Part of a small language model's weights: width 768, untied embeddings.
MLP neurons of a small language model. Each row is named by its layer, matrix (up: input weights) and neuron, and shows model dimensions 192-255. Each number is 128 + 32 x the weight over its row's rms, rounded and kept within 0 to 255.
A block is one neuron, or neurons of one layer that tend to fire together. After each block is what it responds to, as a language model described it from the Wikipedia text at the highest values.

L5.up174 [ 71 203  89  75  98  36  89 154 124 184  87 135 189 121 133 159 134  90 141  74 112 142 166  92  97  52  81 122 116 104  75 130 139 187  95 155 142 108 127  88 119  72 119 124 166 111 114 172 127 110  93 161 126 144 140 110 100 135 105 102 125 144 118 151]
L5.up763 [124 164 105 120 105  49 153  92 167 174 160 127 114  96 125  98 116  87 108 108 112 147 157  74 124 108 170 110 125  96 101 103 103 114 139 214 141  75 101  98 157  93  94 147 185 153 111 132  84 120 177 110 143 145 137 155  79 157 160 225 129 139 143 134]
L5.up1124 [117 144 119  72  77 135 124 131 142 168 110 176 140 120 105 116 131  86  91  83  78 151 116 120  80  82 112 133 109 152  82  74 146 161 160  84 126  70  50 155 138 136  90 126  85 171 109 109 102 107 161 110 132 101 115 100 110  90  98 110 116 140  89  87]
L5.up2688 [133 160 177 132  98 136  80 173  59 147 141 134 106 153 173 162 145 149 106  69 150  98 135 138 159  84 101 131 124 124 124 105 120 154 121  74 145  91  58 130 125  90  96 154 142 100 149  98 165  87 142 129 185 139 179 104  73  81 158 124 116 118 146 179]
Responds to: Year after date. Year numbers that complete a full date, especially birth years after born day month; also table header cells and pipes in sports or stat tables.

L6.up2198 [141 127 150 137  88  32  90 184 156 145 173 112 150 164 105 113 114  93  86 119  97 105 144 116 179 153 173 135  67 127 120 132 142 157 115 135 104 125  88 157 142 150  99 116 160 112 162  99 119 111 195 185 148 108 139 149  96  98 139 185 173 120 144 112]
Responds to: Article-start title marker. The opening "=" of a new article's title line right after an infobox or list ends; weaker on scattered hyphens, table pipes and numbers.

L2.up481 [138 133  98 143 107  70 147 158 203  84  81 145 118 119 122  96 121 181 118 102 136 161 154 118  98  88  81 129 154 125 169 119 115 118 132 128 133  79  84 156 144 136 101 170  83   8 122 171  77 144 131  99 143 104 121 120 145 130 116 122 158 130 174  99]
L2.up522 [104  78   8 119 131  70 136 124 123 155  99 182  92 147 120 132  81 164  96 137  93 174 142 108  74  99 103 150 121 153 152 106 141 170 102  99 120 158  60 158  96 116 105 176 136  92  86 131 136 142 135 116 152 124 139 130 106 116  94 100  76  77 163  83]
L2.up1177 [ 99 115 106 107 106 106  83 131 122 179 100 179 106 117 153 156 181 121 109 160 117 151 142  98 180  41  85 112 176  95 172  74 147 158 135 111 150 124  83  98 156  89  62 121 127 172 137 184  93  89 138  89 153 157 100 120 168 148 116  99  91 131 119 154]
L2.up1333 [128  79  41 130 130  89 155 154 131 130 162 158 193 130 122  96 199  72 125 144 149 115  89  83 154 129 128  48 173 116  86 105  51 167 132 120 140  63 110  93 145 143  66 148  97  69 157 132  97 161 117 174 153  96 133 179 130 140 121 103 131  90 147  85]
L2.up1674 [190 141  82 145 145 107 146 141 118 212 109 147  99 108 119  46 136  51  88 104 133 147 125 123 117  99 112  82 127 103 124  92 116 105 153 130 124 129 104 141 162 106  48 176 175 113 135 138 121 140 152 111 120 136 109 104  80 129 109 127 128  98 126 105]
L2.up1771 [146 138 120 110 138 129 130  91  83 153 125  79  92 129 110 141 172 104 129  80 151 133 129 144 146 104 136 115 169  93  92  80 124 182 137  84 149 159 132 124 125 131  93  96 138 137 131 131 128 133 188 108 123 118 111 207 187 151  52 136 141 100 133 139]
L2.up2770 [131 117  99  96 137 133 112 122 157  95  85 125 117 141 114  97 138 111  87 138 168 102 147  88 158 113 144 124 114 119 114 123 116 131 130 142 147 181 132 112  97 148  45 135  96  89  67 136 148 134 158 151 136 156 102 150 136 110 130 105 161 119 120 116]
L2.up2981 [167 171  46 187 125 194  80 101 240 144  55  89 134 133 158  61 142  89 121  90 166 147 160  99 150 152 181  89 126  52 131 121  81 156 108 116 105 105  93  92 131 146  82 136 182 138 122 100 133 139 189 131 150 139  96 178 119 127 155 120 107 114 120 115]
L2.up2985 [131 114 128 182 209 103  81  93 137 147 114  65 112 179 162  95 134  36 150 101 127 158 161 101 196 138 120 183  59 133 114 111 131 137 193  95 193 208 128 109  89 112  84 133 157 142 142 105  98 120 107 104 127 188 144 146  87 123 131 131 117 119 176 112]
L2.up3361 [145 157  76 170 170 119  79 164 115 134 142  95 112 150 138 154 158  84 113  77 120  99  89 141 163 102  87  87  93 129 127 105 122 105 130 155 146 121 136 114 143 154  52 114 117 178  98 104 150 111 173 113 161  98 140 105 116 135 112 114 160 114 163 134]
L2.up3707 [134 163 176 155 116  74  68 104 143 119 128 108 132 144 139 155 158 100  92  92 101 162 111 111 127 119 134  95 154 104 124 105 124 155 136  80 153 113 101  94 108 109 101 161 141  99 116  91 145 129 191 157 128  89  88 157 214 149 140 114 125 155 151 103]
L2.up3744 [107 167 121 122 125 102 106  85 155  89 143 117 135 142 156 104 132 134  91  85 119 107 131 167 176  87 152  54 181 134 133 106 105 138 158 145  95  95  92 126  97 125  79 153  91 129  55 147  77 149 149  47 136 126 146 119 209 167  95 128 108 124 144  95]
L2.up3887 [144 122 145 125 166 111 106 160 172 164 129 171  77  33 131 128 133 105 134 117 113 152 157 139 105 144 153 108 149  97 149 127 133 114 150  66 124 128 178 150 129 108  62 149 139 156 115 130 126 114 159 132 108 153 123 150 174 119 118 135  73 114 165 105]
L2.up3976 [174 101 121 159 145 106 180  83 104 209 137 193 124 107 124 120  61  61 129 162 134 214 139 165  74 121 124 116 156 118 181  93 165 156 107 128 142  96 120  55 151  83  71 128 201 200 105 171 107 138 181 123 146 144  97 107 162 159  83 108 110  86 205 144]
L2.up4011 [172 198  91  79 135 104  70 131 153 110 205 129 156 159 117 147 201  85 132 119 118 101 101  99 147 137  59 176 165 119  87  94 183 128 126 127 142 114  71 164 132 157  82 179 111 101 135 133 115 135 177 104 130  90 146 168 164 108 133 142 179 117 160 157]
L2.up4214 [152 108 131  97 169 127  30 125 174 115 111 119 118 105 177 113 178 101 129  99 186 139 135 118 179 134 147 120 145 177  98 102 124 131 162 102  76 108 124 108 129 120  67 128 165 108  95 108 160 121 148  82 157 108  93 128 193 180  86 103 110 120 172 158]
Responds to: Infobox field labels. Field-label words starting dash-led infobox or list lines, such as Written, Starring, Listed, Runs batted, opened; weakly, stray word pieces in prose.

L2.up177 [135 100 128 142  83  67 139 118 141 119 134 173  98 130 137 137 106 138 103 145 131 141  94 177 144 134 149 113 199  71 108 133 142 132 147 112 122  59 108 159  95 121  96 146 127 126 132 158  55 117 180 111 131 126 111 156 171 119  71 129 117 134 103 131]
L2.up656 [111 131 135 125 145  83  98 114 108 165 182  44 199 125 165 174 128 151 136  83 129 105 114 164  58 113  96 153 163  72 112 110  79 105  72 130  92 137 131 129 110 108 129  87  71 134  87 141 119 132 124  96 125 143  97 161 115 126  91 117 142 183 106  85]
L2.up921 [120 166  38 186 143 107  79 149 168 115 118  71 124 141 112 103 136  89  50  59  99 160 157  90 161  96 193 143  85  75  89  98  74 142 129 129 110 145 131  83 194 103 110 106 172 127 108 127  96 131 165 134 115 157 122 156 163 129 114 123 123 135 156 102]
L2.up1019 [178 133   6  97 129  64 120 113 179 144 106 132  65  83 150 145 102 107  82 128  95 153 137 141 118 125  86 152 174 100 144 115 164 106 121 120 133 115 132 175 123 143  94 106 125 121 106 166  91 153 168  84 117 138  85 128 102 123  94 106 111 133 102 111]
L2.up1027 [199  97 105 174 100  57  52 159 125  90 119 163  85 111 196  87 130 101  88 162 135 196  70 128 138 142 128 190  88 103 102 128 162 128 151 144 159 104 119  92 150 133 125 102 104 141  67 139 131 138 147 101 112 128 168 143 100 101  71 138 187  98 112 124]
L2.up1073 [122 104 102 124 146  99 146  98 164 152 181 152 114 105 178 136 176 122 124  92  94 123  62 126 182  93 136  78 152 136  70 128 107 167 105 109 102  82  91 112 118  98 109 131 142 118 133 146  98 129 197  95 132 125  62 109 161 113 136  97 108  96 184 123]
L2.up1942 [130 140 120 110  90  46  99 150 104 177 149 162 126 103 113 129 137 122 146 131 124 145 102 119  75 132 170  68 168 161 113 142 148 104 175 149  80  69 144 105 124 172  76 101 129  73 149 107 104 125 173 134 125 166 148 177  79 159 107 122 130 140 151 149]
L2.up2312 [119 138  92 153  76  40 129 154  95 164 126 144 116 105  63 130 115  88 122 126 109 151 140 156 100 132 110 160 150  72  55 115 112 120 166  99 144 115 106 147 118 105 103  84 159  97  95 131  66 121 158  84 124 117 140  64 158  44 101 113 160 135 123 154]
L2.up2954 [147 106 104 105  64  79 107 193 171 209 177 128 169  96 153 133 157 106 121 132 119 137  70 116  74  99 120 119 135 150  89 146 100 131 163 155  94  84  61  98 137  95 105 142 102  76 109  82 105 121 130  99 147 148 126 110  95 116  69 111 152 152 136 125]
L2.up3078 [156 121 103  87 143 109  92 178 167 175 119 182 145  99 132 149 165 142 110 140  92  99 108 120  90 136 154 171 145 128 123 106 160 120 100 222 139  99 125 172 126 154 100 110  92 159 158 126 106 129 136  97 136 122 109 152 133 131 118 117 201 166 143 123]
L2.up3385 [147 108  70 146 113  90 126 201 152 193 106 124 145  60  75 142   7  62 112  89  90 204 126  67 119 142 117 100 122 146 108  99  93 167  93  82  94 107 145 125 109 124  69 143 136 195 115 143 140 124  67 172 132 164 163 141 127 128 164 119  91 114 125 127]
L2.up3386 [135  94  74 103 137  89 112 142 152 163 126  74 175 118 125 146 152 141 142  75 118 116 112 154  90 113  35  75 178 112 104 123 107  98 133 113 125 116 117 119 125 111 129  87  85 147 128 150 115 126  93 106 107 143 140 125  67 205 118 136 143 139 102 105]
L2.up3497 [168  91  90  92 159  51  98 139 148 166 134  66 226 134 132 147 152 174 116  69 100 104 144 137  80 157  86 134 162 129 152 154  71 110 102 150 126 111 117 133  99 100 125  88  66 112 138 172 120 103 153  89 137 136 150 125 100 174 119 138 120 186  89  99]
L2.up3521 [143 128 115 118  78  38 116 134 171 152 121 160 151 133 157 147 210  96 146 127  82 134 116 114 109 130 133  91 130 165  94 141 145 159 155 165 124  58 113 133 151 154 114 167  94 135 143 112 117 141 149 138 160 145 134 130 140 227 119 101  81 146 143  79]
L2.up4202 [203 121  88 168 115 114 120  92 134 124  91 198 148 130 124 118 143 111 117 163 107 203 180 124 131 111 130 133 187  93  84 141 102 183 184 141 129 133 135 117 138 122 103 125 128 135  98 196 122 125 166 158 139 119 159  81  69 130  88 122 181  75 111 105]
L2.up4307 [156 155  69 142 178  17 113 155 162 187 114 118 134 107  67 126 134 167 127 101 122 179 112 160 189 100 126 104 191  74 120 120 138 117 121 121  70  84 122 126 139 112  46 138 189 134 122 131  71 133 125  66 109 172 184 103 157 168  67  96 161 128 142 139]
Responds to: Birth years in biographies. Year tokens in birth dates, mostly after "born" or inside parentheses (born 1954, Born: 13 October 1951); also "Years" in football career headers.

L5.up756 [142 115 119 113  97  97  68 126 142  92 175 116 103 162 120  43 124 153 134  80 146 127 139 171 152 108 142 127 125  75 161  68  95 148  90 126 136 133  98 125 129 175  91  56 148 162 117 109  23 140 214 136 165 119 157 123 134 132 114 123  90 118 185 110]
L5.up757 [149 131 142 125  94 119 101 139 137 109 180 138 127  98 131 101  86 174 140 141  61  80  74  98 141 109 167 167 131  87  87  89 136  95 153  93 131 205 112 147 151 146  88  74  93 137 104 186  64  82 150 123 111 104 166  83  91  89 158 105 159 159 126  56]
L5.up1705 [170 134 127 124  78 122 156 167 142 103 164  73 141 176 149  62 142 100 103  92 135  73 114 117 130 142 118 138  97 118 149 105 118 129 111 142 133 118 136  80 111  99 126 101 172 169 144 106  97 115 182 138 178 192 147 128  68 143 100 126  88 124 107 154]
L5.up2854 [172 162 149  99  96 128 152 139 169  94 161 104 142 173 129  99 187 170 112  71  58  52 128 120  88 143 155 106 177 173 125 122 142 170  30 129 164 166 124 148 157 184  89 184 172 179 108 138 203 124 132  90 185 122 116 136 145 131 149 154 105 163 155 101]
Responds to: Wikipedia heading equals sign. Opening = of a title or section heading after a blank line ending an infobox, list or table; weakly, as in known locally as.

L6.up3260 [189  65 124 154 134 127 125 184 136 119 119 126 139 146 152  97 118  93  87  62 138 138 126  90  75 124  91 129 185 117 150  93 162  73  98 177 109 126 102 171 184 131 110 139 120 147 106 100  92 122 195  44 136 172 101 153 187 132 149  85 120 150 182 155]
Responds to: University education context. Words and punctuation just after a university or degree mention in biographies (after, where, graduated, University of California); also separators in tables, lists and year spans.

L2.up104 [142 158 120 133 103 109 115 102  90 132  97 115 112 108 130 155 151 170  91 156 108 144 163  96 187 102 135 119 142 130 138  81 123 160 211 189 147 167 127 131 132  99  86 160 170 119 102 185  90 121  92  82 147 118  78  83 135 111 166 121 174 111 179 126]
L2.up147 [127 142  59 176 143 132 120 172 106 107 113 113  79  49 140 159  84 150 116 118 120  83  92 141 198 129 167 146 144 188 139 101 114 129 139  89 146 127  98 149 109 140  91 124 165  86 110 175  90 159 145  87 152 204 109 143 178 147  90 125 134 116  94  63]
L2.up305 [100  86 153 116 143 142  61 130 169  99 116 109 110 121 175 120 167 124  94 120 157 153 121 107 158 125 188 124  43 152 123 140 137 120 131 174 146 136 152 134 123 151  61 139  88 117 112 141 121 135 136  61 156 116  85 134 146 166  94 100 132 118 134  82]
L2.up342 [ 93 120  79 123  84 134 115 124 132 144 128 122 175 125 152 138 124 119 101 126 180 148 138  83  93  82 170  87 122 147 116  95  80 140  86 150  90  91  87 113  89 134 109 124 102 119 119 135 140 109 166  91 145 135 119  68  85 103 108 110 131  76 115  84]
L2.up368 [153  86 110 126 124 122 108 163 163 121 107 113 130 139  87 137 137 145  70  82 127 141 147 114 113  94 125 125 109  84 128  90 133 160 129 140 102 114  90 179 183 130  97 113  69 140  80 171  95 116 131 154 122  61  85 158 121  71  87 107 216 131  90 121]
L2.up515 [123 170  80 155  85  93  70 170 121 114 146 136 162  44 150 141  71  91  56 157  89 111 100 142 117 165 149 166 126 133  76 117 127 143 152  95 141 110  91 141 135 127  93  77 115  87  99 130  45 116 108  71 144 176  66 113  88 164 117 108 112 100 101 113]
L2.up1588 [128 151  99 151 135 102 137 173 123 140 124 143 184 153 143 109 157 132 114 180  76 109 102 169 137 111 158 109 156 135 122 130 138 121 181 117 108 136  83 140 118 139 108 126 151 127 163 126 110  92 177  99 152  93 171 181 141 130  38 104 144 135 134  93]
L2.up1791 [ 99  78  95 111 166 110  92 211 137  89  97  94  98 147 136 149 140  64 123 125 118 105 120 161 174  73 154 129 107 176 152  68 194 130 162 102 141  55 110 154 130 126  85 129 132 157 115 140 159 110 136  98 130 138  69  99 181 118  91 113 140 117 127 145]
L2.up1871 [109 119  96  96 110  95 127 157 157 177 150 109 161  65 143 123 190 147 122  51 106 143  98  97 102 110 103  40 136 114 100  88 106 114  97  77  70  89 124 149 144 113 123 190 100 137 129 186 110 110  68  83 143 142  47  95 117 124 122 127 122  67 133 129]
L2.up2067 [141 166 125 103 101  32  92  87 132 151 106 128 110 148 147 102 105 125 121 137  96 133 164  88 146 113 136 115 169 143 176 102 156 114 121 110 160 164 154  65 148 130  96 134 113 132 103  83 140 138 177 112 126  71  85  84 160 144 149 126 153 100 148 109]
L2.up2608 [193 165  79  91 113  96 130 180 167 125  70 128 145 138 106 118 135  79  80  74  95 117 128 165 149 146 109 145 109 100 136  99 130 129 123 126 103  75 118 119  99 140  85 112 161 145 175 138 122 125 138 127 154 191 148 218 101 102 152 129 130  98 141  97]
L2.up2754 [138 118 104 138  96 124  94 110 140  75 115 119  70 114 133 130 161 105  65 101 133 136 103 162 144  91 101 144  95 144 175  96 125 132 134 137 143 161 100 109 116 108  93 149 109  98 123 137 144 136 151 102 118 151 108 167 183  81  46 107  96 123 117  98]
L2.up3629 [163  93 117 134 152 118 148 115 157 126 156 123 127 101  62 150 158 149 148  80 147 178  66  81 146 101 125 114 146 158  90 127 139 135 132  94 113 100 148 122 118 146 115 155 139 116 141 142  83 110 139 162 131 137  79 105 123 119 123 114 154 134 115 101]
L2.up4427 [ 99 130  77 134 181  98 159 127 101 140 124 138 118 138 122 147 133  84  71 161 151 159 125 169 150 107 119 118 166 134  89  97 186 156 140 139  85 132 109 136  75  50  69 136  90 106  82 175  31 145 159  96 143 134 131  47 165 137  75 107  94 101 106 108]
L2.up4533 [109 101 156  88  83  80 114  71 153 102 108 132 165 144 158 100 105 115 110 116 153 130 138 135 217  90 184 146  96  94  89 105 167 146 142  83 165 133 111 146  85 139  99  88 159 161  76 173 141 123 135 133 149 133 127 143 175 119  98 108  94 107  97  98]
L2.up4564 [118 117  71  81  73  80 110 104 167 162 145 131 141 115 178 131 208 105 134  99 119 109 122 123 149 150 123  96  78 162 101  85 122 207 131  98 123  67  55 139 151 141 125 172 115 146 167 132 101 118 142 119 213 193  99 125  96 176 110  71 144  98 158  43]
Responds to: Infobox list field labels. Field labels and values in bulleted infobox-style statistics, such as Goals scored, Venue, PDB, kg, Bantamweight, plus scattered mid-word pieces in prose.

L5.up297 [145 165 115 116  92 109 134 130 149 100 178 156  94 113 122 149 146 114  93 119 107 147 163  92 120 126 121 155 205  80 115 100 114 112 153 103 150 138 159 104 183 143 113 103  97 120 118 127 136 188 152 125 113 127  84  81 135 101 130 125 155 154 130 116]
L5.up900 [123 177 154 159  71 115 105  97 117 138 198 140 141 149 190 112 119  38  83 119 112 154  88 153  52  90 119  99  97 116 107 102  89 163 117 182 135  94 111 116 128 100  77  62  84 135 112  61 129 126 148 143 133 168 194  95 165 105  88 139  49 136  62 125]
L5.up1260 [125 156 127 126  92 121 159  85 102 121 178 172 117 123 148 140 128 137 118 156  86  92 102 136 188  93 130 159 142 133 146 106 140 163 104 139 117 152 146 147 178 136 124  97 123 123  49 113 105 111 132 138 131 171 142 129 193 178  91 113 129 138 142 124]
L5.up1299 [197 132 107  86 135 103 114 116 145 128 132 126 118  29 167 138 114 136  92 149 164 143 175 106 135  97 165 102 111  57 122  88 124 202 105 152 150 166  90 141  92  58 100 103 168 119 110  92 128 131 143 204 132 200 166 115 156  66 169 158 167 120 155 133]
Responds to: Infobox field-label starts. First token of a field label after a line-initial dash in infobox-style lists (Traditional, Music, Edited, Preceded), plus table-row openers and numbers and "==" heading marks.

L6.up940 [ 99  79  85 167 119 102  88  82 132 199 100 186 111  85 138 114 103 115 130 118 164 147 126 131 137 102 192 162 120  62  88 137  66 195 136 128 152 104 103 101 128  81 117 121  91 133  67 138 123 118 130  93  94  81 115 143 135 139  47 109 114 138 132  84]
Responds to: Year numbers in citations. Year tokens in parentheses, table cells, date ranges and after "born", such as (born 1942), 19|30–1997, 1970s.